config.yaml
d_mlp: 3072
vocab_size: 16384
norm_place: "pre"
positions: "rope"
parallel_block: false
init_std_qkv: 0.0213
beta2: 0.98
lr_head: 0.003
batch_tokens: [32768, 65536]
train_tokens: 553600000
MLP neurons of a small language model. Each row is named by its layer, matrix (up: input weights; down: output weights) and neuron, and shows model dimensions 0-255. Each number is 500 + 25 x the weight over its row's rms, rounded and kept within 0 to 999. Numbers have three digits each.
A block is one neuron, or neurons of one layer that tend to fire together. After each block is what it responds to, as a language model described it from the Wikipedia text at the highest values.

L3.up2500:492443510481500482460454514515477529489486481481528501492497481512486474512505509506514482503491455495486522511516477534514525478523473537469560466495484487514550516474434493500516486518501470524454508470526479530502448471514482521535487478475498505492495500500483509509543480486481474499513527521490519516490497529482486496441479534530477505515535587521534462508483448534509483499508527517514541518555501530538491495493519517531473488510485512444538464474494462510511558538495496512524529488507536479505490526542514522528491469501505487480545509502483503515511477520526493456509502494518502479511507542500510437537517521529523535509481544472500548530549479516497518532470528536516478490496480479519482531496482510504488496483485498519503545529494462541452486499474503
L3.down2500:551520515490458438538483524451499509533514457473498492451484472507439498451535539480449419481496500514481524527515478520521489494544511505514533525497522480485500490480505501524538508446434446508458479472463511547532485529512480517501503524487515550499551528497505534488521506526489472509498471503503479495515491484513503478541452488492478511508533488487476490512487468477531510499492500537543498518525513509467476503524536484508472515503530512480508509527514478549518515533487524481511506496482504451471504500516529533484487517510487491486483487473498508522519459509499517520551472510510474513546519486486509471490526519470510532469482504499489495507513505443502499549454466496535495522488490496502461549496476480512517552516511475476541498529544495518468483475464518
Tokens inside a noun phrase before its head noun, mostly "and", commas, or adverbs joining modifiers, e.g. "north and south aisles", "the formerly self-administering", "new, more complex".

L5.up455:513541495534469535515449508484497490493508497478501528492554510458462521482544468512508493489470495525488517496497492479524475473485493473525501493515480503533510507570507538490514470473489516510459497494534498530504490481468535510507512512505513473478487481500497527495479520528465501503418510479503525474451460560509453512481483522472531487506525495537486531523562508463534525466479452516517497488511472533522505494485508497486504489511556500448512486490525483491512477482490511492495507485488541481490499484510530530491506485492481464551500514520521488509558494503488538483469545490526470485475471505486506530477488534534498511448472495481504497484523504502490507521538467495500497538545483542512479536482458543515526466470521494509505470483504483482520507471557515
L5.down455:471526507465474481460500519474501499508548522511541467481493492497511477514494524484468498498467520523492469479465522553468531510512485482502546467501517506508534499492490547523513502516511534476547506524511490515508507490523489493537508477505507527528473519491507498519457494489468481548548472521477506508480442475466441518535508489491493459547509472507500517477459508522468499523466486517490483458559527494531480506490535497481474480549507523541497492538498486542497515494484509512456542467561541507478490483551515495511456539545467480496497524499505532501486461475495496480518481458461474513531487498490480500483510521491532504525483512472473534478529504498485491502487477464475530473490482545553518485527520517465483494524464492544488510475543543480483511529476503
L5.up2066:515506486497461482489459517512545485456509491501497514519492519507516500454476492530508482480452503532474565521483525496467485478511501476513512491510514540551485472499497504461532515464508505483503543466544498479504490549533504464512517491482454516489500502475523518503495470474515537516539471514511502498505488502560490494469487520505473471487527490498487492556548513502492482499478500469486536459505477478553537477500495514494505520486492512477506466478499472503508547479482501484472523492468494484511499519508497511453495472484544521495496457508481491469512539501503439520505444489497516434488464506504524462597461499458566492514539489532490524525483527521530514542505509482507536489514554537524479569492561485481500545493497474549496461531502468478487492502523461
L5.down2066:524493498477528509477504540488500536479508485464518505501474521521491502479521459484478481520509481491499488525483493520509558564485514518504526477513507501445521481489540474508491517529483479448542510504504496518523476520513456492485487510454489512491455457484513506505544529475482526517525464488485493471470575500482513493533527486536501511485481450471517500501485523494509529527512485485519464502454482482473501563565525514486477545505505479483455456485516479519514516534486463503485484529489539494496486511442525490518516492521458565432506523519504483525459488454564519507468525531468496491472506512502485511463513518516477486512522502521522514522508518486524462471510501454471512498538539552492481500541511504568518506480484483505481501526536458445510534498525456
L5.up2414:499510513490526499453487512496487494463492493495518513523500506491442503477467449542510495446495517507496556536511488491443514536522491428497477514491482523533503522509528474524486502442512484572455488504538505535470535488533501503491515503504482537517505511503472541503536493508525514527514438469495503459496492518480482459522537486537504507482496549513444461450528519501505531455461534510481551499473482497535544466492504465460465527477468512498499497497479496499477487483512436494441504480486498489516465495501482512495485487503522486514528480535458530496492525531513498536500475458514498392466492501496487522521473495498495499518535472507495499467505531501510485528517511482496532511470538512473490540529563494497522497495488472542474476508479500520464535474490489
L5.down2414:537522511455503488515498519494521478472488536458494463488492517499536491499505514509517493475502489504491513483488509493492472502501572502474504514450506531513525497497536520510547459491482488542473519470507499524543499478499502502457492494486516515482530521487520537482542497505553499517488476519472512485526536516506517488492517487515537477476533559524476492457530480498438501441497543491488517495485501448481495515478525463512490517523532485510501454456505510518475493491480470496539482486495485484509484468497484460500473499509496536449486455516484527532460541496526460527534493504495504455485503500563479486463499493519492501501518503519501527460484502482570459502479559515492480537483485534508475548512498484487466476497507482500503478483528507481505513488507463
L5.up2904:505499502534487485521496490526522492507518484462471518516490507492514504494492474514477488560498516487483457503497475480491535501504496501530500496451527508484499494519468459525489498531474485522496485526485490506481532542519486489499478507493491507489518461477504487554518518496475522512528450496483477517511503493514482511491505567537527504516516516465504548501511488519492464495491519499519532495486490525536482510450515470444537518528499529486484464495566488476537518506480499512464514498509523490523505503549517471464471505477487467513510474507487523507516547487506501500521491522493482513496514513523464465554515505517526525538481504527526536507503536527545482493500507469484543534478515486506468484486512476518501501459527501532477454557504498521525442538520508
L5.down2904:480494477489476504568443442500476520543510506504495491491533530517527483468500467532483462497493553527505528582522481490534550511507499482449486502482515469484519500502484526489550493481481467492506457501480475437544502529542477460500468493501522501478560532492546490550451493499500487537535514519497480490529500486522510469551528461503498504533472527514459560490471527516526448533499497479525503454537431513502506509476501490524487526485518532471490525483508520461494521556543514492497503504495502516505491485522465519492496474497516436484519518504484523557430485526469508489495510475478502494472563497472514544498502526499471536511471487486479502507473560470521505504527561484534476495499493495512493501489473511484500538472481518511518489506493521468519439521466505
The first digit of a four-digit year, usually the 2 in 20xx after "In", a month, or a date, as in In 2008, 22 April 2016, in 1926.

L4.up207:473501504478521490518484530499527502414453512502488510513516525508432440506524495492487492489522478515483535495508474515517521469523495505515526507524441526543516550471461480528537510500492506538475499489499518501519501482476484523488494485502487481496522493526509495504538488477535510470489495471489511474456503529502469457484462473518481508505561503522467456516468474496500505501495480515488461513539472518514485466526521528489518500499499575475505490475481505515483543515469463510515506516506508461500493515506564502515487505514470465476496467448528497479540501515507520489503447466498486500495494509442480497519496484490571510525497503493497537512521446519504520489519524506513500463499433492488462522528459525488484473476496481539529508534550502494465496504467534
L4.down207:460476489499485515495477522517506539503477473492501530473502481470483476507534493495472443457490491503495487534492498520509518501480515531517529493517501493486470502484530540495498486494495516472472455479472491472481510508523440495471522466532497573495530443451517508466529483509493500512510528505486534533547498487480520513509537518495467542518493488440482491504496509544472480517515466497476536543534485531511464542501500501498516516495512465518503470514507460520503509516441439518522484517510472459509511511532525506523485523534479504506468475503474527516487460530489492497531497500524498493557522467499515526539492508471511508490465487495475477504532503484538498527479483487538502501515503530523480484508486488523488539508502504474541499483502487525517472472527494
L4.up449:483511489511545490505465545528498526484501561500484496486472527488485498522507464520498502492473534539436493540500447534494513493497519472462465499521466522492483489524520486482498493550512496528482510464481497474517456514521477545491546515484513485490512508537501471489515527497519566500488536513517524460499494577481509475492488466508490524550474526533454454550486518520505472479516527522496517519493507528491529501438528497528493510513488508500492444476516480519482517457480436526491513485556497524512475520503479513469517488525522507486523535521470500538461494526557508509459473494520519485492537478477512461497502486502519495522530473464529491502519514501471504432474459480528513499522451505503483457503471465475540555480537535531507486528534495492504525484479488
L4.down449:466506461501513493491530452512515476526511540519503506504476468528525474514462517505484508525534467449534470518515528496474502482479517536533559542504566496476488508487505464508508547522485521498521492514496466515479537516485517474487463528523517517451458522441527541492505468494449446478532510511494482529478535469539497513467447512453448514489459494497526545488485482524533526510496478501512483504483486516510475485506463496495497487541472527509483486478498514526472517515495538493450549491529490500521511466496506510531511493484521471481442488525520468470514512485485498497486524566507501495533481493500508519475483540485512519502481476531483487505489493495434524511534534498522516500501533480458516459451491500532499479448499522555474495568474477535543511503508477
L4.up868:502520485494553489490518522440516533488482492463482496465520527472457452490554528568488488502509484533488497510534502482499511499506467504492496487552439514553507554514514503507502461517498489573503495491456497471506455503514479501475490515462520492465482464526450485525490476482565553519483472501511505480494467530533499503501504519514472511526470540497443468517496495535540491498487507524504469499498506528498509492453521505499507531518469502486495502469491457485458497517489460497474512488487534492499451537498486507500523512496471486511498518507505517507487483489535553505506448454494478507503545474486507509501504469461551486526487454475494500489495534502511535452526533489494506499483492487476515477488451497507532482489492480554528439535525524494483504523523501
L4.down868:504513484465486597503488525526470481454504521486459507507473462468474526487523487494491510522500509505460486495520503484473502450513512545533506500474499502479519480509542518480511514503528464483514476487529484507498490517478550492449515501497502520449542499470488502473498514535501481485524529512492503510478480490527519527480492454427497523515492482478528555475497481525499498526488511485507515502495470539505494489507468496509522503494551558530512495473505503484471528507521504512476439481521484509529515497493517517514513462522527509548483500501470489505544540487494495550480528529477493514470495502523509538534492505512512489490486476510540509511493533544552523561476453521514465453534527511499501547505485467481471527458533510491523547495485494527515479462513505
L4.up1511:524488496503543529529510518492501569488511519472484540516530542493476477540547462492484464491485487511476490509507470580522499510530482506480491472526496483538521500520512501484493511523536510499455492476483512549509498502523498493493521487496469469525503492488506494505496483475498537531491442462522500539467473478542532482510502519503459466497471529481477499511454496554494503468523494484468505430478499544482521525466510482519507538510500494529560489519480538469508533496510470533498508523528458495458478527460464489465489479503474524483479508450513534522518498477494512496494513480470507507481471513450508537516502529525524488521512491496474489482508509474495474530527518489495494455458471529508458465510511500573506537471523494463515485483494480479491492498461465
L4.down1511:488502524509504468486485514496526491479490456525508508503506501499524533490457478508473526521448449521457500488496485477503507506485464470499476472538509512465481487508488470489483474524495509468520441513496477476481507533494496535453506491523470496466497517512438489458501485506517456481503503484526490495532516492503493519549485488516497479526506449541502495476509507433469464512502495506489469515485527510496509472521512476505529457489523509489479540494479490507511465507527507459465503537481526498527509457519526537478493506485518509526548497515486524533495477510468501543477490479491465512501488525496539451479470462502508503535488467493510515510546481498446490475467523455481481518542504492464500481557524485490456502498476491511480462482493500525525539484503559
Connectors or first word-pieces opening the second item of a pair, range or matchup, e.g. "A+ to F", "0-4 Al-Hilal", "W | L", "Antofagasta and Calama".

L3.up1336:473489466539496513541490499506486514498514484466499525509488520523497480472473487509476493506501528536485523502475509500511498447487495512478521481517496517516462511510526453487497509469526536524504507513532554496509515527555462502503503456522462466492486531501506481514519481448517513515469479510488530492488502482507493494487498514512511509521544548524486478493482494540544493500468527471516518486488457499497506454541517475503484562529484498511531492516503503509466490466500502522486500502515454513463437485532474507485493493484503480520512511502515508494423535502473527527493520487479508505482504467462516511517471482499492499456514508518469522494477517491495495473520537525549531470515519492544481529508492482472512494526487481533520491527521472481506492477548512
L3.down1336:517501462466516549535477436484530501552492540480499473473523489517491511495462523488487514473498515476523509531521473485519468506509534491517470495503526531482509465509522492423504506469515474483481464519508503455502477515501505500490484502513487489499501459501471504535509534545472483489496511486497486503496506583447491482568507487467513451494526497480458482474541522565473494509482526478484484502457505500528474491489550448513540488532488434528516532481516449484487553549520518450524486530502503519548506468475487524511473483522523535493472566593513529530501510490491514496512513533534502464535522487535525500504502517516507504468533501506481525487466528494432490481486473513498550501477502495478520494487468515514501506502461463502519481501504498502509457515486526
The leading "2" of years like 2019 or 2017–18 after dates and in table rows, plus first words of section headings (International, Later, Design).

L5.up347:473517457479506513464482547490518510529510480481474493506511522490489471471489513536468477496467476451482520522436511536507486502499462514457530534560492515500458510505468495520535484512519476520491490466516549487491530511500519477519506523531524537484480522500522491506511460474504550526451453508502486530487528507472539490481535540514478494507513475532484503492473500441544476451532467506544579530507467527495482477488515472518502511499464551487495504513530484522486523457492479477482489494512517509459514531517537501522477493512544454507522549457498508508519467492485448483529474475479525485507492449486472477525491512501518497478505459527526519555488517467517525460480512452510496483516469494476501515537496516484503539486506539519516485520514462500539519433477466
L5.down347:517512539449496501502503470499519485491544497467484499510477466507537492464520480546530492472499496436482506471486542502511500465516477481528545494487532500520459494487490501473468511492502529467564518490476505526509483507514532455448497530464523477492531524514578489488482477509520485528506498501461508480492492503507517538478460512486508476502518484505496497500486500460516519493519529542463535506492471493509484499494505490462477505466496521503498484585518504530508510470503463489541460517508492487492513572515513486524488439502485460506498510516506495451486491515519536508506479537503484483448527495515496533513492482523473509538484481496511527519536523491565491473500492492545473488493482514478464516526546513503550560507466514483503508473523494506532492484495515
L5.up1216:523464496472524487550452523466477525485512489450504531509502523500453463462497522474483476511490482521492505528533486524487505483580493558503464520551520507470485522500530482516532528532538463550488495479514535519510438505519468516470553536469487501512490497495482503512526491501491520499459494501506497500446529511498491499492520526526420493519511514505454507513500494502514458494482519506474471505544482536512496458491522556516455525503471473510505508472482520495506500492521470522542528501507455503469482531540498514472465483478461500474519460495513483515476510490505538503471471542490454482449500554447502504499497512530513481515485535472502468510507517515518492480484526499494495496518458481514450510513493488489501497479511513517517491491552474504531503458490534
L5.down1216:521519519495534496553482489485464514445485539496498542512539494480499517527510523550482456447490513526426501513512529481504468475558508494487484459492524535488489516492497508486483492491446460518503461514506502501480459510495490487479499500523532505505502485496470506466510512489518496470494505526486526482527530516485513552506482488486475524532498475498511516482520543498495490473542538514492548525496476499501556517529544490502522495465522491479492451487499534490518540469500480476516539482492502492481505493470519488471480494498469518500549483487507531518487509483505516530491485473462478479476473497507524527453450508498501536468460545504495455506549519508551480508462477539509508498517491552528505503508503486471481514493486513466518503501526513492501510506469482
L5.up1618:478528510463503520516477500492507488471496454517542562465539533483495432458522473528505488531484500517508515494546486500488516461479504519474505520511524510470478502522482507482482467541586518471516527479500497475472509491495493528507517489523523479498509458503486496522497519529458527438538523504505500483488480478513517484494474529481543521519502534525495519558506462488492498517530470496472509515498509485498460455538467489556459512471461521519481514481527522491521485514487522509499471532504489488474484488511561484522478466531494482473512527529500523461479478525511481465475461510471503515504504537432534463455491506494489509469490493482516519528524449506509470485499488445516491512496484503513502481554475481517493512442517518502521478481502514508556498449505558
L5.down1618:478451474482500476515514557532505500486451469514477519464531489520477501501505480462507445445542479562521485495451493520480425516553500493498509500448503513466520483482511452483516517494459475486498506517480495490497500515480516496469498513513485541484472512463478547498520484501504502524472467499495533512508525472510472474505497495514465517515468483488543478485512505495461529508482486470492470512494476494540497478508514531508476493491509499491535487544453466497491481491496522503473539498516543487494494547481515497542471495466455462530479492525562520537519506542488508526522490498517476501444486471518466541487510498503474505474525529586491502504561522494561497531502505520517518518523520540500493496500447499509445568517499488545478493544522473547485474530485454
L5.up2805:481491479510494517489510541491521549470469514484500500485520543508471452461503519479517484476506495504496547558527499516498501493533491479499504500517477540472472517483481465503492480544498472566468479478464527474496541504542470492516492507529514506513479456514507460524465457521519559483499493497520485479455493505475520500542530494505485485530492513574491505503503472481528481479501483514506506513491455524482568457482559525508499526511486451478456499465512477498469522499490470529509507540502482443413483497510506480464507469512500486484522536457487485512513507506468524455483505529506475514477485455450531476524471543530536489513500512501561570517515499479508507486483514461518497498492512505497524482561493524552527526529475544511522480541504456485527487468474486
L5.down2805:520513492471500535501505510502498508416465516456497522554556508463501507502471492565495431489468483538468459492519471553537495522524519528498536548495477498476529470475462481513450484509487481532515503497474470469507551491472486514514505539541526500453508514523491523518450517504477495459484521523483509531501501541515526537479482498488467526516514496495503518523461519532483536490509506549446538529507488545494518485478521530517518474483555508503522440522485501506486519533556501505469485500495472445506530494454571507491517475459440495506475518445515480506504510483501488512505483520499482503446487487497506500511465505505522526490493486504499520497514520487548475502489495505513513483500535543487491549502482486491534502481555531525483542531502464472518448486465530
First word-piece of a non-English proper name, mostly clubs, towns and people in lists or tables, e.g. Lok(omotiva), Part(izan), Dub(rovnik).

L4.up144:543459485489512503519522490539508498491504448506502485488500512515496507494506473547432452487493516496510511515538485511497532512559478556512497506505488519500539581499482505530486467489520487474522505495474534471484457526500539506465534527470505481497538466458493484510490499517518470506510490457496507478520498509442432483482508503522462534525515496493474500536486468513457523505507495479551474461484503523530526466457492451495507501502486531493488496477492497494518528465507442519509487521472474521485514467486494485469486463500529522539529504449453477483499492520535483486518519457544501468524495541495470470536533462528502546518501511472535457526493496498510478517486488519498492493496546483524472547470483511482475510512501449501507542441524503473442504507513458
L4.down144:555471520513457514514508530519495557481431494505514505544548469543471531499482508471512444491529490507480495470468488478507536540474461465483478490503502532482451473538517498471495486518482510497494484500466443508495538518467487513474484504483504516490517487487486515542475481488500485515500462492549492519512516528511521491510528512502494525487529515505535500475474482497497441495504515542483458488495473508529508514461510556480485515483545501504526465500514520510496480480499509466530474512504479498518469505556502452500481466458513492513445494474530565511533512504490523514470522505471512543509533485481487481521490500528508482439512449455524475461482505471528496528475485531490492533499541492508508481460436525526543488557511491454517495473500485472497504517448508
L4.up426:532478463455507493512474496482542517515515539506440523491472506496527497511476493519453479503485494511497474496511520578497515495532489500513487485531502504494538510473509488521513487480512492507542477485459515507500516484525490532504473522501501482514543496477510505500517520498533485492500460493503519496534480532491507522491506527509465471519474486478481493485472511479480462504497493474507530510460495554503508507489507474487479521564507549502556498487499529455478540496514466513527512485496540464575537477525506537453488448491484482504531485465502498510554533497472531495510534518540521523450520474447496491492505463546507475512501504515499497488495482458475537497464521547501513515505451521497530500475478501492505520495485541483449492487522509525451539533488501
L4.down426:490484493506510484489532507526492480500491519521514525472503464507524497533517493499503534521462479508502526498461515521506518501513501470446508508482463496528476482467535506494507518500439534503566514543554527482460521495491559510476486520509542524534540512522500509506532474496527514503552529505489492514467497511448505492538524487536486528470512508505477530500489462481528501498498450484480509488494456494523522502488515502500504513498468528512493487499489464479499503523503530520481468491490458519517488480491518541489531487463517507539466500474509490492451527528493496497468509483469481537536473486534530520482501492446510486502483495490471499468465499488508505475513507510490554495492489488524504496526530526536530488469476507475535467490515523465517510469499490
L4.up1436:510486470508462513501514516469545510446513501501493511512481535477483486500480508489437493483491508488487504507544514534491516447550535505557490505528533535525452510490472498513515464489501451490487514504495487478553432511460497512483509479460452485502494473509525525491506475493526499534482472523553493513500500532495513526549489546542460485497480481483471498551468532503478467495509523505492541509542497531544488478460485509478500494507479511490519484514487508505469541500513499510527514527505495539525470517511519481447480455501490472487549499491476479509526490511484515499517485492510547513485496485523473466506527483518514439519531500506474490532451540508489544499451513481474519523489486507526489500471456521500513473537520479515516483480516475516428468493508467
L4.down1436:517505518487482510520538491529527469554542505495508514508464464493532523508518494420536514485485521481505532481466470471516488545473480525462480495456463497517477460512483516544520463525530504493562494537524527493535546487470497493493493513529468483479493483476485551522514490514502498494483513492510548501539494522518492492492529489557495448497498520479499519486533493470518465474526476507470478510493484435503458520546452528472539508544509529458463498493520504491494501523505505513488454473531487548509511536509489469534537471481499501485511520451477533473503532502532474539513530511522525497522510490484496489480471470473499476476506481498504503551486489489509476510532507523511524490486510499528517477532528445502536504513511505456534472505501502488525459480506500
L4.up1478:514490521488478493509504582477495513472488472490469482544525541515488497476514494492458497508502478546449489486520404496537456484529499500491485514497486501517510505509527471510497500462529488507490480506515521507523503544544472493526505483535505491519523438524510520498499494496501533483496427518515501499499534533491490497514518448530430493516477500470480462505542474500497534509496530458524508507481494531508523485488488523496502523507509493461549484475497507503463549447523463545471558512505513486458463532478503531538512471495516488496508485512501463499516525518461496465471496471553486508455482466542515542488501533502518536518488469476497519492511500523492526485477484528511519501500506547533451474484498488501512541549493501503483487518520542528465476483551446
L4.down1478:465455498515511468472504490500499543530529521477500465540483526481446496472484530487531483530531504524490514472518511537496503519493483494504487513482495461476473468523530484478461497496443454521483492492477518475482511521500475505522444462495496492522564531485450478532474509522492515488529472471505506493521482528528492490526520483513517481469488502507464498497478512425484471515511519497494480452536488509487526510527490527511538501498504489521502509501535491528437514490467475479526508458494564486505534456507528519488477490508503463529499526548534456491538467481518502458450506513503509497506491465521506523509489462498512459526525495511483469495507512509421487501503520500560504517505530477459492493480490510474491499510546474529453488519488487510505494491505487
Fires on a token inside a predictable multi-token unit: the leading 2 of years after a month, and name words like Eastern Railway, Central Bank, Ministry of Foreign.